config.yaml
num_attention_heads: 8
vocab_size: 16384
norm_place: "pre"
norm_eps: 1e-06
attn_scale: 0.125
tie_word_embeddings: false
init: "uniform"
optimizer: "muon_variant"
lr_head: 0.00562
warmup_steps: 200
decay_fraction: 1.0
decay_shape: "pow"
batch_tokens: 65536
doc_mask: true
train_tokens: 417400000
MLP neurons of a small language model. Each row is named by its layer, matrix (up: input weights) and neuron, and shows model dimensions 208-399. Each number is 500 + 40 x the weight over its row's rms, rounded and kept within 0 to 999. Numbers have three digits each.
After each neuron's rows, "fires after" lists the tokens most often just before its 100 highest values on Wikipedia text that the model never trained on.

L3.up929:530474477506523418523587418495513482480537479546532472495510457517465552447473474559583462508440540537468465539446516618573582445523591519475528478482480427518515545509567484485491459499452508553502534448509544460516619539431520476500510523575499527522477556530478516452508546491572487398519477575492527471502484443505455541468533421520531557513528463554560520526505505449472450511561460511517515480516435516505472448554572435464533562518508592582521495555523459475515490503500521450543534515453499459480597525462515498494439514475495446467497526521510484436449506455533477576
fires after: " |", ".", " |  |", ") |"

L3.up347:422493564470522534549481384548576450496531487521485520539416540458466470482530527488527501452485505512537429474513520514530460474460459533510432475454488406487566494507509567566545578517462520443484479445482481448474495479459530482590457484484497487522467577458478414548435543464492470488463536467495482568528575499555427483501510464482472490539521519432478552552478485558575475447442463488457507486416587473512522574475541506569507565538434431459539492525531504431477465506458476469472460486415495531435579521425498413513411573476494484537545502475494527519510521485494494448
fires after: "\n", "\n\n", "s ("

L3.up928:500535518503539500483444531534514509443505463515545444537471531390519421488462469479457502426511537521461546492540461480463430511469542482455502426487466507572517474489539446515561449500419516497551551494423480483463509496472520490548522492486461521531531477519476505502493537466562507471599534432509477573507522445472387521468460458506462466545519492483429388495628494544463492483535503546558485512503460510459501530543576470518580549488449543452489439419481515526492533433422499437511434538417508492500511535514488574484536526546502453476533543490487562537467499556456548504
fires after: "\n\n", "\n", "1"

L3.up488:532448532557487472509526434464500544477506454512477573459442494479510512548445475562501497520488510389493521514486535474484462529431464565519495540534494462492426409513509532464535448481485499451476556494525481502478423522502472522488493491462443529481502535386518472490497491410488461574476386447491475523507449435501546514451542528450452455503560478539478583562499386513549532434520468527525475442473552492510499534528525483457507514496502579469483442519565414489515497573501467494506417402535480507511528500563445394500492550489512497520502480527523476491505463545454520465
fires after: "\n\n", "\n", "Professional"

L3.up1089:462556482494514415502473563530505523565505473494507531461514493568545464458544531484456502481496479415446484472484540506479479544457373470578525456514476517578468476515481564486558476527530504483496582527516493440456500580572529541473434522507455531503481440503565515520496506502561487544474420430516494531476467452508482484492466560516484432490502508544455469499485485519509517438480495500544486499578592549497466481519533503526535536467488496556481456488505482466485466548537458509478465407557502530508569477447494477542506495509519583515488551411536522463483513458438585510
fires after: "\n\n", "\n", "Professional"

L3.up1333:406557539482538507491531471447472558480445470496517543461470469458471463522510541517489505547541501509479447489466476480510570506479535492481495464544471508519486510537493553524505463456473484478522511533449514490472491566563532509479539507511487513439496502553472494504506480520534498540493480532481534443531501501474511511477496452490528427460553578447517457473428492502485604451492609432488537614521461408474500487495530539522425525484443525500513558458499496418556499521415480481565491557469529542538518578490588525418520471409420489490522562529558575532464553515513476522
fires after: "1", ",", "2"

L3.up656:543448405539479486604602467465525540428573462486459507542532479446499478456501494551470439539448497480465451517502518516596532451504516515532483498474478493511406462524530510462515509573464615492511495493548532494427506434463526529467475522530468543523549457491550513497468511485528473524493511518534549483509443513417518519425488471492479470458484533516563527517568449496508495464460417505486479506455530518516488479434383510507466561472564505462439516486524537545497502515498494464503491442572582517483566538566522497555487487450482457533480489562494500462519545545464548500
fires after: "1", "\n\n", "2", "\n", "S"

L3.up400:542484510479523420477536545566482550518510529492467527456518416444527473552492548569522447477460466492594492540516534444550483542451525482556544509499451502444478505447478518494522502567512467531455479455516467512517504549434478548474483459461488497446499522482580507494509490492506511482496482524477488579486497463472497524539443476454440495486485381540541501472503454483557469521531460490557411436475535563506456495519565506558552455534541514520513492601443547511511431559526486568497464488573546538486558525502469450530546510543473481494500484465461447503518470552521562493
fires after: "\n\n", "\n"

L3.up771:482532444503465541550485477508473488480496442465536484558428528495493447558543553541453490493489545526452413443449487471491518483515425499553452464546485496538499537475549523548495496570516431590501484523488526474539566538481515436597491485507482530484497595524521488454512476512466483529470544495491499525466487552507520536536610573503529511449486509529525568548552521507517526523546513479445569487619516522431540536492549498520490576532434507508506541493546431500525501575619550513582451470408508518505498536484487576534549522529441536454496500520471557530597488557476449460
fires after: "2", "0", " | X", ": CD", "-elected"

L3.up883:449477481510494490456510477536540513549555471500568463493559542441462533543476526478512468537416490504453422520617511468507504513531481478456449494560492533546463462479563480513463462622510463498572530419541460513477544463628493458562576526517470418539543536546516545512543468468507448519516495572523515511506535531470544502449477453511483473544532466468556574449501504526482538525559484483474520539520478541529478501471528492428506507545516480555501537450578591518559515484547471496493509456532439444443530540454472476521530510553536512500503470505449450514485414536511484521
fires after: ".", " |", "s.", " |  |"

L3.up879:445454542485619502490524480482481440471504490589486491572467560528529402457514578504492442433589477417548461462449501477533504513437508498515490533533438476491528545456498452511511557529557550513561458537490498495514577493551458525537426475543492493485536472519606475509469477439582466502516535513463542515533458431467461425409423490542471523614476480424449559552510515511499525533469521549492445491491490541533438474520522477541461536540483440572440500590525476517515538499496463489480534483527534455490452424553526489519602509460471546484485544521420487457493551548465503496
fires after: "1", "2", "\n\n"

L3.up1010:512559492552495456488527428525527434447507527541462453488522509569535524505514482543491451507606460525407482518491558529494480507523503480443490521493481562489487525515561441549432487537530485549494523520540567459447492498531521494515525524454458481464550547514529520435500563485466468518485523496477492557450477495554479528562639539526547437543525459515505543507562499526533525502534538469462511506524388501420440483447511503419528504468466494504499481521385567413503557440486493553520558497530501456506507465460576565482565556579497515518560517494487501506511510483516463547
fires after: " |", " |  |  |", " |  |  |  |", ") |"

L3.up688:499496482484458473512505513472487514451464450493511450511560523470554503497535520519482541529481523456517491490561589537534470472543473480566553445466420445500431505583533464471498493439536527507492474570502494509467490525494504551511549473468452473464442515566494533433524552501512491523510508500510517528524469539545554501461497423457438490548554476494478485495487537431528476494505431474570529431450445534534447486549471500464606496456419536508472550589463476536517513472514452483486465522500442530482563470568438465542521512493522593453472513455524554494432496519545462480
fires after: "\n", "|---|---|---|---"

L3.up776:457446492584493427578478481438458512451539530561562499513444553549483543538488483491474558553523486496487519428480484512577460544501454509400508443518543450495462428429472539559436481448507452477521490508480535531438499538554502571524531518499503490466489513524566525448513574501538588488521599460484467502560533492434512493506483523546527515450534504565525473450562512488530468503517578462495501502416502522536449468560501556488524471556521434531495483467484492544497454541489475564517450538544460533503401509556559495519468496492563540510519460513493506506475499520449504504
fires after: "\n\n", "\n", "."

L3.up613:593535554510431534474522441469514462475495489523508448548569411515429481523459506435449523554489541540488468535543515492499545544533480556489447477553511497547489545558441497532505517425561505541475479476402483518546511543539502505487486532477521582514499471588490546472559444511558536482459561516532484531529500540528498431455533572560540499458529517454457525437472529484522586488493587494476496525488502473498518505467497523497410448473524523482503481502508438477512422500511556577573482474531541471511487543465455565519503545481547531538535546529576588481509503405474454522
fires after: "2", "1"

L3.up847:518456411477514442506492452514517480510523557518456526526446533517558504549474497506511527520526472509469548508464522524532498487524478489494520534608463488528534474450544485495486530457509427556465487519501514548489464468553497456555511451508502456460549504451562549427487568455488453524548560445524555484488520527463493460534469541499548497533524450523517495446460515524537520509494474468452556462512485514487528543463466493520461530473422600575528437515482455547481485506482494423489425552472484531515517526547515515547491579479531547432537494485481563519458539477471514426
fires after: "\n\n", ".", "\n", "s."

L3.up170:555507523498496473473473503539532512497510492537508405476390398490517474526526519482504508492555455437533545507515469497521503565483483560448549533539527465524477488454491489545478549513499503485508556560539454522494476523559528502556463487429458482529503498549531511494442511512492436514478607529561497474522518476492480489385503493521497489483499536429477512447552477500512599406440596480459449454448471486590530577504489541500474511546515468474525545519497518468491476494484479534526550536542481507546555491533445533403561451480473484492521637519494559486424497520511551467
fires after: "1", "2", ",", "; |"

L3.up858:496550445431496519477506525488529476538539538574517428549537483487459471577480441549557519491467494529485490479512498463486483530473548509541484481502478500552491485418512417490506519542541524420556444495472433439547456480464572515579516545508503490467545544529515479444453545522618474509514476492573511415453460528482482461509514515543544513506556545524485446494509452463526520519455458526471477537485468466526571516549452469538431545527521570471556465450499460539441432558429582489538481515461440451544500545416504543465450409535466431576527433497548551531581509523549465472
fires after: "2", "\n", "1"

L3.up1322:496483478451557503549464490443500495475517510519496533465453515455549522471448469489493473529450565487359532526484561539486488467502466531387501512496493393489462426445485492510442420477524498479481459517504451473555494507555509512560478528530552559458539501398486495518508543466589512486496459511443435525540498500534524497452487472520405527533564476549525470503496481471479557564540559465521457485459463519476428518529471492495531466464508544535508469595452512505509428531460411492519440461512492535578524402449540509541506570444503467511498552509503489512448511481518474554
fires after: "\n", "\n\n", "| ", "-"